Weights of a small GPT-style language model, trained from scratch on English Wikipedia: 6 heads of 128 (3 for keys and values), 7929 steps.
MLP neurons of a small language model. Each row is named by its layer, matrix (gate and up: input weights; down: output weights) and neuron, and shows model dimensions 368-495. Each number is 128 + 32 x the weight over its row's rms, rounded and kept within 0 to 255. Numbers have three digits each. A neuron's up and down rows have the sign that makes its largest values positive.
After each neuron's rows, "fires on" lists the tokens most often at its 100 highest values on Wikipedia text that the model never trained on.

L2.gate529:125103223150116034100149134147124098151146118135156115154137104089121128115149192136146107104141113089123097166095136089095143038060154077167075113162087153090114138189080114121174075132133130111152114143133154163131123123133169075140175131171107070153126128108093132102123200091153106126119098197193098057168153138094189163128141115191129188183122116065147150161168088131102114131082
L2.up529:129185188126133107074165117146141082190136170102137175115167149107104190101107214133092115101115124080169152134175061124058110153094143189145145090120147083097135126183168061133078128121061144073092103144121090125118098096182099134141115118186112165117112122121127108157121077138115121189108128132102187118082129155145087089107143151165171141131124058164101129120103138099151126107124
L2.down529:114096133102141165129110121112109123093077108134119115139113144161176104134154139122172177152164131120120136122129086152187139120080171141126126155127078189157087107132089103115162127151086116141167084131135129089142179121153113135099125166050110091051116109149052091128099157104155122138138135124124150125099117131105153130189134122128125114145125110085135099088135073143071125159142
fires on: "ic", "y", "o", "ert", "i", "u"

L2.gate1628:160167147168177182099059132131166111078164065108137158166110099148111091126154088149141137140086154130100105089115163137097093112172186131182109099089101125178147155108122130144151108136121121147183128143125080149112133163096136148125122192126149094125127059157170180159163129101157174154094114072124103151116131112073190212126165130089144069092187155095184092130114160120097144108153
L2.up1628:186067154108158123125139185162116174114168085129095147114177089163159161173126115108160066136108138085101111173096144173124171129148082158132123089133140064122127184152162142145199143150110155119147093105125117095111128139157135159112125192115154148139150151082105106075069134198115074154097157055149068104085138079128160136127096109149104131183174149122156143155091072247139115167093
L2.down1628:143166113129121167137153102095096136168122129101115118114138130098115110114098166112076151133129173178142083107155095056074126090119135117123117132150085136128125149077095158108022142100125127169113120098104187214146109170153084099199098194119068122150115089161120144126131149100153189137164144130088176125131100174171080140138120134123167121122073080125106122119164145072120074102126
fires on: "ine", "ist", "-", "',", "ure", "l"

L2.gate2023:070179150121082128093060108090150094043117109102193106094120163136141106155136092129130176083105091144126150142109126138165114127116155118119155074115139133155151176111107110167065121127138118136156076103104086146083142071126106077153078144104136128152168036129101087168184136061121087161098068099170123114104107081152077109113106130119125168186090130143173102173093171119082119150103
L2.up2023:106187130185058093112154090137194132128178132095111133124164083179156160143099137113148100070163122115134109107116125126122153139129133077150126163162114138175105124158133156116169103122142144125069163076145116129108161125178104101173119119192106083105175148139142087130123137137101143128136147180148148157057164073121112069147173207195090092164130107157217140102105109116064137135130
L2.down2023:105182121157142096119106123148070097023136144148146136058103177099116183137103137150131177078109080127152181180106186135152149100154157115131128164142153115121117156127141086144104075128156125143094119146117085172081159121123115154148101200117115102139150164128111069122182125120106105168099129067140065122130150121122114089095075106129149123156113083136192117113092158091133102126126
fires on: "an", "ap", "ip", "en", "ur"

L2.gate1810:081125108155127160133196087162090121112117107180170110170161108134130089158096086097164098166158166173180138122049121128156128103143123178104109178150173134147133142106150125168149137122116095175137167171104145124153186146085112121095106211153110116139125135180158139117137196224092059059054098194193142135146131126146126177134160093168142206107168076157114136106148123076118068113128
L2.up1810:163087088122156089163103135187130084115171108195178070109111192112134079117139113099115168124150141162137085180113193142090167116159117154112155132027132115160197096133098141119115111149134076149108083130096155185084112158083144093090079140114133128133160077146166097160162078157178134183130126141133058191126081157128101135152090071129135121113124158084173138158095164157137133125135
L2.down1810:150142121135148141109046211093150123166101140086095142113140162104146183110141141166141193054105123070089136126180131101102143142115123107165131082145069136120132110108139163144116140148122225089080075101146140149101080113162128115135180055119127123090118095095105156156113086064155183144134188098089151150083213168139169087115101162095108069132132112108116090139139153171094182164085
fires on: "s", "on", "S", "els", "our"

L2.gate305:170129119136109060115120111172099117140156147111175136078141114138044175154103095119129117105165178153191124146119152129178146086146133114066168154157125110159184083128153116118183098074158121168112097133164138155150135104184152111160108132187141182148164145130150145169131152093123111144078133093098094104116112135143134047121146105126165147148139185096129171143129180095169108060161
L2.up305:149140120168121084112073146180211143106119106111149152083110140143111177108136108108181152217137127111209122151162143131161110146135125151118127160132128137178148137130156131154179123116162125168132091099103117127148103103139186122176115134152167216126116104120096146139114099061122145181131109121126168144119137092130143139159165083194201148115158179129076151122155122129163095149139
L2.down305:117123142090141178153183129043071150117139145163109109157139123122166086123134152158089113036145143162074124141112114130073137114107135124188130065079143114099099113117097133123017138157119131089113143182128117115066123133117037102074154130121075068122154124156174114103177159157157114078135105123125085117127155177099101139102136152072063116152065105125192141136100170138109177123146
fires on: "ers", "er", "ax", "icted", "le"

L2.gate785:130131197137171143117055105114112119063082118161063124202085077150109097187128100111194084131067106133088140138088113141093150167147149108120067146097124183136083142184070216138193146175122110129157185109121071136037082165129126160077118156121114110095119080106142154074149173098159119155153128098107138110125156149094192171143126137110101082126167119088140063144108132152115147111137
L2.up785:148096126075086157164100155118113118098112083099167104135125084113091077150127099149138119122110160111084075134176168128138123159137128115139160077089152124176120161173122187176158105141120143133153129131081078125117117144150087165159079154130161094104113135111156107121165197160108174156103174126125072148129100099137165148158120137099121116085140165147114118126093154169117118168135
L2.down785:127125132118101114117204146121176189134122109096186107114168138142170164093129136118110134150170201122201137106207159128179094090104185089102176112140139085116137130079121102093147124059125128109122136161091141200182146157133127132168144115115072098131163160116135085165088123135112147113151107132142063134122124148222055104125120150162129102153118138174096088151139172100133112155128
fires on: " of", ":", "ing", "-", "ar,", "y"

L2.gate1924:142143186098101098166121139111094130172064133098143096114077100104167184105109158177143129082156171149165112137115094073045139153117078105131095183074177185060171085144156142087159162117167113132100069156104121162088117110138131069108126109101157162108157084166118166106137122084162098098097170117138114091130116059153185079155147113172136137137115096202179158089136116107122157119120
L2.up1924:088130101126118142137170166064125129180182146096169101149142123142159141117152139114131107083102204157212115124153082098133126143087098073121067188127118112120172116143157109102183188133154150132047109124069138166115126116142066168185145102118202146139141102129122167106115081163139156136090150110109126143116165109225131062089119145145061136081123104160163169122155147137107133158081
L2.down1924:167133130113114072123060101199110159096109124162062180138150100147102073106123126095143141185124075091077097124116120185134129106153087155130161104132144126166103158150116127091043076140098083151183115136138152117115162119107146126090134109126034097122096143130127172163135128084109134124153078130150052135130101145006142196142115109133199118153102142099079129142117144124105107110168
fires on: "ors", "ions", "ves", "io", "od", "ms"

L7.gate875:128137137146102142100139105153156065188077090074147065114137023206162064126176164098126102123097134144140131104081107133147095147122126093084121153145135118165122126200088110120154102096053097085162174119108128087182183135165065134147111086095101112135091145068096112095133072117154145154134138196162127106138126123159150078142158132182108107168099160185131123161128123115145179143065
L7.up875:169123117139185127079095111148129148202095053084084137148135070123102036102088178126163100147078123137104110109126187098103202098150135114126156121078148097195133163106113187079125110083157090133158130139083115090162118137102159189145125168083073103134158131149095136107107063159182140144084088116164080154152074095114132088181068112077124141075134187161120105137130106127115177144184
L7.down875:088172131127104130127136153142120170147195112106091172186117168153093105065073124179121131113179161101123147137131175108162193131123137165157124162113162129143151085101164155142152108126172100114111101141113103142078111128132147116129142131131106133103185119163185150088113161116114090157115154107088115148152074129059143150157112117095136136113118101086133123069128107177145113130158
fires on: "in", "at", "an", "et", "ip", "r"

L2.gate1943:068140095141123085134122146134125110089080111143173124068100155098152148111112111198152186150182147169117179130147105121085119180124142093103149152151139113084116098136137043183043108156058131151133112159191092181130098149127147125106094111148083108147079109101160125151122108095183144114154152137180166158114114129115104093115128176113133114170082111111106110156118142113093075186126
L2.up1943:102133144092083119117134091145115106126150125147114095160123150123145122182087093143110074199168128082108140101123086198174134144161194143105130084109156165094133111127093137161137113149064117133151102103103117163113146169086175162178096128159191070083080130218125123143085164157133138160118138174106083048092117099139158156172160106146101108121201168151097154077082120141151165131147
L2.down1943:121118158086160110135133111130124136143172112131108180204155119140143150166150025096111108175132129096103101169143160119193142140129159125155102072119190131135175142124085191089189153128130093097123094151065121099115138129112177137157169099123134138148138147107139169107070159180130105124078091118108124154128122105088169151176133109162165152160186181143123160086092082165168173090138
fires on: "y", "al", "s", "v", "ins", "es"

L2.gate1166:111113109131166118115136094099088159125162141089166067147113120148110128129166084124135120126179150187151068163141113128202131114157126107143138133137150123121144077133146130089161175180121164175065080162175136086158155169151083182129183135152181180099137135099128156137199138089170174144163112149165092128139090100179145112191093156111130113093155123115177175113154148110128129112102
L2.up1166:165077089122090119111138116194100142128173124096185138164126164129084089118176126080097073127139169106116097157153117142132157173183133136074140075161113133160133156148057136159160175109094159150109129123126099081151177155135110154147185168135125125163149104108111118134116124116126177113127105157135082124145104105086151128093101130129099146180143118090162113092039126115102154132114
L2.down1166:116152125103174160120121143041115118092164182154086095072077151109196176129087158122162144121111116144143128125142123105113136089079076102179118134102089142140122116108150120132097116115087148146093143176150129113139074148129109118069096133185162134167153129098124104098157162144147085134117136116123136119159171190087136100153129138141124096062067164136143141119186149108174095124145
fires on: "ers", "s", "el", "C", "ar", "er"

L2.gate228:106068126179080113122139118166148055119129087155159103151141073132134154112106078097003155090077118132130133090146109112125161105146133150163123103098131103086151150138138093131097121155083121132132117133158141115179129113135145138157120107171110126123154169110076125151123079156131081160115073164073100165125126144155139180133173038129094197155147099147123162114094070130085107121167
L2.up228:134117141101129134115139137071182103172088108136100134205099115148177120064097117173163066088132091123173140078150132080090149119099093091142110144155136062109147121055127096147160102157123089123151172120150138127131104110127152126105175148138081052113156207126132146089143151130102160127157151161134195107113152140175133104065132118118076154061130161180164144126154109092109134148084
L2.down228:094074110132094143093126096161128097104164120176212127128125093115149141157140124070035152148051122127133033128094159126187115088187169152133101125081136127114139144155127049113047082129107094099127108169134168081187143140118139121184093088145111159117096131145096134133090113142115093120131118145094130126189134092149139181141158063119131159138133124136116137137083077092139100117182
fires on: " Th", "th", "Th", " Anth", "the", "ir"

L7.gate276:106145216041128085084140154075193133132106156106103112140144144142148172104204138199124130094176130108119189137061124120061121077086110106142116146154132156108129147138155181179043134179127090083094166111184085155069156163099151093117148106104079082124123125140139147117076130121149096125159144157142186161088096096146119138137150137073124139141138120173168107088131124103115139136073
L7.up276:138142116124115147105167157119164162151114123100148096135201157130146093133133145125173133165085111103123143153162131143146104146145131092148178124124158135087181122111184113113163127116157086172093161156177170130104119068136084116174118170151109088123133143096142086073163131186117148127092148157129153136080138147155085108146126180174121128144126063135179147120098174063135083081100
L7.down276:106083107082158099150102059135146120109124078157067144194111141076138125123144121111205165132071087138160140134116171099136135110113106127128090112135108163182168135113172068189146196115094135171103098128149145087159171085100112138148082110084165131128130128091160178140149168152144209161100114110127129155116174122139123139096091071155115211118076158144118163144135108064193105128161
fires on: "an", "in", "ap", "al", "ac"

L2.gate246:097170098128074167079178126161171098134133126092101122142146128138092129133117125165120133096096189102098140135093082063100136123142159095139101106166116120086098153124130089064145139106127161092162097063122076078164185146187130130090076112124172152057119145089096092116151127108146175151154165144136106130126139143175149067140117124111104153097096138124095101179127068086116133138056
L2.up246:110134110095111149111174128100080090146130075092065096108200086137097095078086155071130082075110168137185100157085130097125182136121166090154165131194132115145136119150137116157150109065106138151153121117117089142192165128133134161090130158109118142137173170111083076115113141150147098137155172170117103109183127154161129118144086122113166135139146124102138119090118124110115073167074
L2.down246:118100121108081133115103123118161109121100106112129049102159163137122132094108197054157088088114149152223164146085134128108096099183089145146111119172212137135121134138108146136133111118164096140087182150082104153180131155090100184137108109132095112225177088139092044150094137132133086136123156135134134128158105124091120165131081076126141126108112089103155085130050157134130125127123
fires on: "o", "on", "u", "in", "ay", "it"

L2.gate23:134093153120137136139206098060085116211127101094089157176085072111082127184173149132208115106149119146126237107120132091153129144081119100130115155138109085140138157136135075111107117110106110121117106056120123080176096094093145212150102101178147080156100150161085118109156125115140123120119126140102164096085156119128177110178143119142083092122087132079089087117107097156134147193091
L2.up23:155165169156142176081084146044121103105161090159078079126129038149130109085122144110095101112132089135162072118128117126170144176148131101185179161151128112177144096102122088141125120080115124065128161096133122132116162126083102115076128134126104142153099141184118099132125158133162109100113112169144096147133139185140144114136157108108125098109135110138204089092128132111093137157139
L2.down23:152157120140079126130100119067106130118136161161108064147150040126111106141102121077143098096151116109200126143116138057190151090166156054134122191113123087147163184068158066129109129102166128065115141155104135155139130138073113229125120120080111102170153136192110122084137115117149094139131157136093149122118163163075155091121136130157095119129133124128184091153073137148082124142116
fires on: "at", "in", "and", "it", " Chin"

L2.gate416:099184102103201145146157125131119158162093115104129132156138138140177140139140130154086095169121113128169126191104103110148157107133133099122097133126206159116101142089148188119113059148111129158145138136196088126157075179116120115148146118136151121100101135120200138129138121140158129057133121156132149128121161097081119121082128193093130098163137179083173109149136129155132144140138
L2.up416:123110093093146106122111086083121162087131059109117180121149102120117173108108143129078101116133101144132201133059111161137152060126064092100136161164152113168077141149181179130199151114148170143101117146154083160146114101102135132116152093085121105126122117106091134068112184127127175103193139132098165189122169124148156104155138139041139176102122177082151145155164116149133123104105
L2.down416:124157111127108191105165141147150145138095117145101128142145151126161078146136167161173160150094136128129075191123136123196135086182143111099102158114160191098087131088095090100054112127175099143148146123173126148190138208083131126100120171151140133095110122182246074111121153148136080120165162157090151092096162119106159138153128130176123133154107110120133117106144135136136111163109
fires on: "us", "ier", "os", "et", "at"

L7.gate1673:098167160105116163132095173106078148097172117149132168146063120141139054153080168128196114108109137122090151075086099113097146130132149172114089154160157207055178121187115115131095108124040095128146172114059098215137133138170103125128133117160102096100082146099099143032159144086225120144134093151106098135175111121084147175107188079134054125158056105132111050122133145107093162183084
L7.up1673:106092112108049132104096130138111137110178134081163146108119042121110073221172136114155117144160087131111141097130115041139092132142148095155131133158143147123138172122131061146151068149100078135164104057105150170203132109111102165129131146165201151174122124136083108078157176104085164152097121076091145145193096099148056174088116118128086120128114152139143133137126182088099109116147
L7.down1673:110141120136160087073122083092091165090197146109125162059151131098101116125120157089114095143110160081141087166134097112106099113122070111140110171150140065201136140138161119146170137165136134066094105167161217125118107086133070093105116116082132165200198170165137120177133101141107124122158141093087143103114168144099165126111106133073184126126190171085172089101156098136148120079165
fires on: "ell", "ash", "ant", "L", "l", "at"

L7.gate2001:063147139121090118112156110041183161146120153111123111122161152078149224074110186142163117083136075148117176135129144171092093157126135106173173147175128142052182131154126113157123087150104184131103119161151077128142133130146178095167160127177082092125121140108104159137186088096136151168112131145101208133101124146069136155157136142139137134163129094116118119085123078074099158165126
L7.up2001:105130140050119120092117113174142098170090158115118104169128097140159142092095098116147134117171166114153145172075115187136124150130122122130116139172193211160119157141137155157111074159056136125128070128163098072177190075099154120138089059149204142166138163104163123099146144088107140100151145176097159174161124110134125113130113170171122105124158118108129110062105082130132137097129
L7.down2001:072117136112102138123129203145135102182107196103129127215131151162105139154144149094176163083132103065127172138140087164096084176155104137121135110100103140103133185140149088098172215184103156132174090138192119148139105089091116151134145076110186116124138148161102109136122140191151132168134103142140170201151146191102141176131117168133191109148158100135103144136113137158113108131153
fires on: "ish", "sh", "th", "h", " Sh", "esh"

L7.gate263:136147103174148163118122095109132116172132086111124131180144085143092153053169171143147167110153128176152125059127127106113116153126123158106119107123126158079110154083166187080076146102170120107100123133085091094159067095134122142107121094076155115129125126168134182092135136180115119128146113183141181144199151179119136124114052125120116159139087086148073138130167106147088137150078
L7.up263:136129128114152125098189152100121158144103117121127113124176121113088097146116132101153060204211116135097155121106106112166126103122112152111111093142072162150117100090167154124132125127106139143130125141138182161095158122101101118125168064163160093104168176127132117103109117133106112152153077138106161141145080076185156108113117164090161132123105161142122167093167123055083164120188
L7.down263:161135095104130180074146137114187056134134105168116135191071092182153124132112081177053184111135141123146158080148111107122193144143131160110143138092162141085110149167068160081128059172130133056140112199158089111108084155141138139136120156147106135160109139140117140102071114124220099166086116166131154140164098169131156109139166119169165172130100098143155193146089146224121138069105
fires on: "ers", "ors", "er", "com", "s", "akers"

L2.gate322:107157111104172140118167121149121126132207119145207117147154139149133165074190159150067085107168120144117113190098099146146132107128110099151164125093151095159166093150150145169064074165134102156183116126110140104153145100129152094139157109171138144042118134097113153114125096069118110101140134082076139153120102111135144124124123102073175175164166161139147161102140113126069174106140
L2.up322:129170187083092143150197087118143167074120113141136090139076146119102114124130107110094091111154140126123142134169127107151142114104137125120097143187111138131109181086210142136150108148124174139157183148119156120142164067149150134125111143107116104114127094106109136123133144162167133112135102049104165197165125128135153167067161133139157192098165148099159098094107120110114109082105
L2.down322:146062064133191120102083179144117103188121156121138167156177176103157159057146166180134115155108090134129109179074103168112182113178113107147110090092137096154160160198099148145088172148141094107150117174108112120137112156091127114098120104131130173171142095139124121100142116040115127082095134178110138141093144112144101103162131131104095134136109102123117186135125143079081168141136
fires on: "th", "us", "at", " \"T", "Th", "it"

L7.gate1914:067179139130156140129082163068143138121120116173172134142173124128137192124124091139134124126108207156144135102135176160109161139156165117124136113158168175090112115141102214144129148152119162138096116120156067137171131112134129059115104098133045096118133148128142139141210173135141077132104151178159182094070155140116072087136135168113118106155134124123141078125166148183096138174109
L7.up1914:138137130118178129154118100126108121156136127148165131130124178107168099114116155200126162108141147151086165162137132147093128145105107155135075163142132136162146119092102074124095132129092107135160142086092158129126102100086083149108133129157146095191130179088127109072134092099197137085140186110056178123121139121080121130093169091134070157075120094106182180134103120082134102201100
L7.down1914:112211146100178134139089143094123113103132118150122113091180076153176091120116151139148076147105159146102089152120114197148187132114147164150072150139136115143124155170132064114076126190105141119111131095128122162236086141127116116105153133148054111111115127037140134083141117111170100118183128114139182094086140122043149096126101118162148123098106108131103144111186083164122105205081
fires on: "ed", "et", "ell", " Pat", "at", "l"

L7.gate1796:079145110104206139171126190107216074105070077084101149155171130123120141147139147111141057110094137078106114147073137074098101122137149161130091158143102113104088095147127165173160171118121152131134122141161069112188160126102086092140155175098169118093097079106133172041170118127177126122165169129126134116134148142145149107138134143081197082091120076170171118137144171150119122067133
L7.up1796:131132101129135130111094169136132087111109148102114132145136132049118072140103148145133135152130198193094124129080132114083155091175149180109128150113120146120127114143069192103155120104169117144113136111102137127174104207086144125144096177137150158054119099173137108065145073105110159113121185151122082102151138131171117121175122106142178151121117096117122109164185136118118157084097
L7.down1796:132109153175042136086119104145041095091111178128120123155112155094138169109174136091157178158161142166071149074164136129186140143114131154099135135132115125111159150098117123085101097105155097163126137125079206113135068154161151161112119109179086118134134119138153065199129156128096113116098147162110136133139105125128107157127114130161025138174100123102076086142187099074155132134139
fires on: "an", "ø", "R", " A", "un", "en"

L7.gate1351:100122161142122140105180083166133116171089102079103121140152110109076143097162111169126123124167106092159153098095118133126070127143159066140104070117135066148170135113077137146174095143157169127106142107094129117196108146126101142123168187121106183124128156114103141063185138097140134154153110136137144162172180107185096090097145118101101114036080124138093138083181109134122166107116
L7.up1351:119148106089168138138132108136128113072127146111126132058113153129124132143152121140162154144162074134121127163105149097109108120117153076090118060105089102159177186127077172145138078126108139089163097138096146198155149112112098072167123141170174153168140110136164121142138127094168108128162152118123132143126144141163112090123092168084182139116084191151158095111171175100100183103147
L7.down1351:124060109123169153130114110110127113055098127154123162100115104167105083072071173136133146100142098115092142185130140179112141105116071193149158077080103144096061178146119123140092132145112155099126160160088123145100126111080132072148146091128107139122168095126081131181097061132212095196099162129154125151120039114166180099146073116120168125119088133160128133130142158065138139105119
fires on: " students", "s", "ers", "ors", "er", "ants"

L2.gate150:123161125121106113115156154093103093176140143136135129098173109152130099114167129111129163148127127162114108117135118159136128081102084116180144121112058076149137159172115064103107066102133139116150138097116127121209145086146114140111162094087157091121094142102149117099163157113124169116145120138122184100117099119147134051113128081133122137128066107086149190109095106099149170175162
L2.up150:137117101110164121095114125114095140136101111113174103112133167162117128151112112155087112157113170134142153162161074119127122141118160109140162131123100135095139084128179076122132139140099036112094190143111147176117112086163120082113132183163079113122141153176088113125111148089120085103105086149146147125165098102098101146102106139193163077102194115161083121124104083110140097132128
L2.down150:076148102119159124176140166110108116096101154107135145143148127119163180140158093155100134148112137102097087148121101100231141096151158130107157105154108158091139110150092100194109063136092115049105180132149180113091115116114123092110075158150073113125132163122103095149116135130086144143119079181134097162115081140138144164175186141122115095150171103107181105120187126132113133087129
fires on: "i", "y", "os", " Joe"

L2.gate1977:119120091143158151142117097103157070069146132125143130135157105110163035096136111115118100103121174152107094147117156193140147134120151148115124114126081094193103192131166114125160067116109149141152105135161175081103188130162153155109081172140183072141118105103112131127138123155116148175119169106122101140047152140142185145184225099153123060169211132121175122200129108126119105118143
L2.up1977:143086111158156164144067140143083157118091106117155133188133099076098107182111127110146075095089094106095130104110158181129105171137119078124118045134086144177117105172122194106123145133127111170167140141147136153108121171150144131138110151169167116074135149118185138101076164178085096125142172125186163063132151070124212141145124096166147089139133105131176156108131120130130072113147
L2.down1977:101119127093129120105195109091183142140175134147091105058119162173162148086162137137079161102149161143129115133104150067082151114105139168136192185102162087110146139031144111155138090101114140103096145084098099125135124109131123118125175129102091105179127160162116129161207096121155152117111089173085074161086082163167052116133114135130086126104084143096091127153115116093138164124041
fires on: " of", "-"

L7.gate722:119130188120181145127101166090182119174052151099168118152158163119116115119174096123106186133054124102085112130113130129122172130130142106122154145136151121089180105049203134115132111124138126137122028148112079139130109120170151120098130147144042112117120149142178171143129183138152110151132123139095165113114187159156121122148141150095108121065117069108131158104138115154123113173087
L7.up722:143118151123140064088114132160174176129132153125129153121122085108130128137098171136179087096089167126139162151107117081106122103079153099126125069180131129142074190112127149152137133121107136187150133068091157160160190078075076167124144134108128174116154147124086097172107052142180124128131175124166138091140127097130134143144134133141083139101111192118083114121135112119061132115152
L7.down722:136090174102167117124118206086187157155102134098168090122163159120059115138111113131128169124122110134075103181072076083047153136152139093171146127168123160130137147095156139086125085129167063160186098110076106180168058165117140092075110125140118133104107085136165111155149149122180098194151137096109130107098160151146101177132134145115134127114141164112098162079156114149141119153081
fires on: "in", "et", "od", "ed", "ets"

L2.gate1854:145152164145072128139152077112107137149097137026130131144184118112173161141167134144160133159176153123152227095142112134137087129131144143140158142171078145079104158125155165184132126136085141136088135119174130126130149138140133140110187116129105098131152112112110102100113111145101109158172129148168182123079098080164091092127125123158124094150139069115120116102123120087118118185048
L2.up1854:158036148190105164178147181103125139125138140085098127076156081169144113173097066110102176146079159141134170072157123135106114098121127125114155145149048094110088096202106157150089105142137104091103121135099112128116126166133173141157160122156120136154182138103156079137125103154071102180104196160171139176124112109185076119171100094164125135103147145138132133107110114103147072119098
L2.down1854:187045151148148143147126171143096137093163147130097094108147085169138133160100054117098166157072146131124136116109111157107108046156112112116153107122095103119091136188112111130091120132124091087101113177139111133117110157122170128165072131123148135141149118105150065118136089135106085155094165137134049122113123116151119103165125094133165115098144169128135111135110144119153120077114
fires on: "3", " 43", "ass", " 63", " 83", " Support"

L2.gate970:110089140187148122104216146129158115113124141128148172159145120095095077153150114128140163108175126146083161100149153049129103142148205088088064114158100128140149197123169113151114136129174143126121115110164127102112134161131104086135174137118140121131204103129122080095104106135061143130126134113173133117149157189187148078105162131200080178079064118117148154145151129100098077131097
L2.up970:151092153090104124117166148145118128180089140172130133132116149098176101192137146104167087103091081083106115113137086175138127164146117145087142119115174156091158136109111112185116194160120127130124149119169098143130129139163067104157145119135149105090092155103158145168117077143051146100116124113088077108187140136146142123163153123130118098117074112159150122136143138137108146107116
L2.down970:179136125029123150121102132101064118171105144169097104169140131162141148161136119157142073161049087049096000180107128166177153141133079147149123092116156154118135153125116139070164122139143150087149184121088090127153133120151150160132103122159124114098075163128098189149151125113139148112145125119114160119143103087138174119106138094063099105125122105152092147150110091109132166105208
fires on: "y", "ing", "io", "s", "et"

L7.gate1699:046078110149088106059122153099203119052155111156185088179148177102101126058139094229168154104170087152141180079062123122156063127098132113148144099149145110149144148108095098151104119139132130146107156103153097132166098100134115126150102163132124175135188199113105093140150104139071158111119087086127144178132120122147119129130110109136170050154177142157114138082097167096090093131126
L7.up1699:148058116132143141249071119112178114099123118095149102151061141140115086146184168144093138142124106146163071158144165156168133141195185115117144145178149115138164137163119109098137117108106152134163079156074133113084178084138149118135184109121103096150094109148161178144113150166140076188145139129169190138137130092200158139128093131174101119127105156145155149072054121111115101150169
L7.down1699:081149105131126150133169128145093187101081169159128138090111095158164157091096132127090116086099126104166147125113106099101105112049099109100048166137127111178128147115114116135096141122109076138090071130183122136159137097129104098090098135119111168137153142140108060090178108142126166099107131155101051104128143098081109119072130136072135128113178137141178119110171165051109165100123
fires on: " who", "ro", "e", "es"

L7.gate1984:147128151111124125171093143143123112129155139129111154108103105122109105151182152161155158131110096086138110141195086127105130134122112143079051179114133125078097185143110128091158173163131086083124140063141119151176144138120119100098065134104131155104117077086076154149116199165171145096162116164116127146129184186135162132121127070122170133097079087155154121134111111118110156135109
L7.up1984:119122095127129083164150193126166097159095107216114104125062063173119125122171119162152084154093128141125116146098197109130107050102159099120114100119163180115120197128098148116092105151157123122083142131135137129108127091097026088122167081095112093197196110103126124106077118197120195136121086094153159126131165098046123128117071184148177103104140154155121128064120142185118112091156
L7.down1984:127130095153156140109104103160115154073137086073140129164085137143099129117141133128114168133169157157116096163135106153159127163080086181198071116184142188198099106141187142102128147078152139159178130099149100112121113119137239135176133134125163131070144066165163123113130123080161122134130142086121128051123109129179101158153170110132087199080093083122095104163081081119126133096117
fires on: " Q", " ", "c", "r", "ons", "s"

L2.gate1008:121166121124137136107107132118205086170070118104093151196190145132131110103152146144099126137130138163174083039111134161184153138155143081150155130108071152105115162151151159170136167127143112071079154109145065122226149124079152159048147072131118160129114138176145092093144162137135130132130174220124151141125110165121120128170115151113106117125122165136136136123168095149104123166103
L2.up1008:143165137049123158094132156073156133187097105197095155170120174205159097152089119119083164189128144097123105064167134177187134126088080162138124139136122094142086146095094109183132162152140177090138138084137109132073132136176098080068130128132102118126178160118159117131175084139103141161144165152096105166145185140113110122122109159144124096144127103151082116128160102126116148128162
L2.down1008:163160100104149176159118126108135118211115146195080167186123124112168066138099129119080131147161174168109137132157143185169104100089111139135123152123110127145117113121130121159117155126136168069122162107167116137085142133121080121108172116150100123115199137119154122124168110133113139121154132129111088130138211139144067108128149134124110146162115139131069120110132110048119150112136
fires on: "i", "ik", "-", "urd", " with", ".3"

L2.gate1032:147126093132160171082138136092124078106059125139144129075124082178110169080146103135150108097124083149118103117083129133110139145122155146127123147192133120153129123106077120135134146044088182077141096130059115098122131134128130118093102152147123077096161186105159134093172123116138188127137130177115192185111151173106125096114161118131052066117127058111088192163118088058104080164136
L2.up1032:136077139151094121170175132116150120139151123118149132077120131138103099068131115103098190088103129093140088095165161116128208179153073149129077132129169121187175162102154145114133100108141152058126151146166119143117082172073158147148119172147149146132181148122109077126143201113116058162082137173143130156135115146083154144126136075118159162084171117146087118136055129088126150117131
L2.down1032:116038164123103061156139126148133166150171160084132148136142150148088077108145158133121175169106149092154108187148178138150151153112144115105083102078162139146129157132162128132131085132162114116119168148150099177124140176124152131179150157134179203119103107138110062154119171108113056113086113136146089141141135106106130144102106104111199169097166109157108089077144117147162146101165
fires on: "in", "-", "th", " 4", "ip", "–25"

L7.gate540:113086136116133123135143124094148108164154115123115154155176105183154097089145102147093180108088077150101079089095125134105125156148089144131098132137130146110061106129123119128081124144118122160150117125155061141114162180142092083093053160117125120097165110124113089182171094149078143097178114118134107104113105143035124101126116132099131122046030076145153076154082131166079163130120
L7.up540:175144159089122103166061139126142137069186110130121137200119167136146101141145130156155113104155133076145134116117061166127097101144142070147137083162169154081165149148175167127152154198171153146145170145118170150125156111137133124139155134111093137167124145161118167156163149122159148132140084100131132143142172125135165176166128137121153085178164140147173143148111043179173162156154
L7.down540:085138176145156135089143072137101099161130093089125088110208170147151178152119095129133149112142106128134155114063120080113116103136131154141073133137099169158092117100138095122100143160090138160160093094190104135118133122130076144111102065102068104119118163095083124120149166094117124159145157107169118104143120066103108089142087140129122124182097116076130140147124105116130086174090
fires on: "ic", " Mic", "ian", "ran", "\n"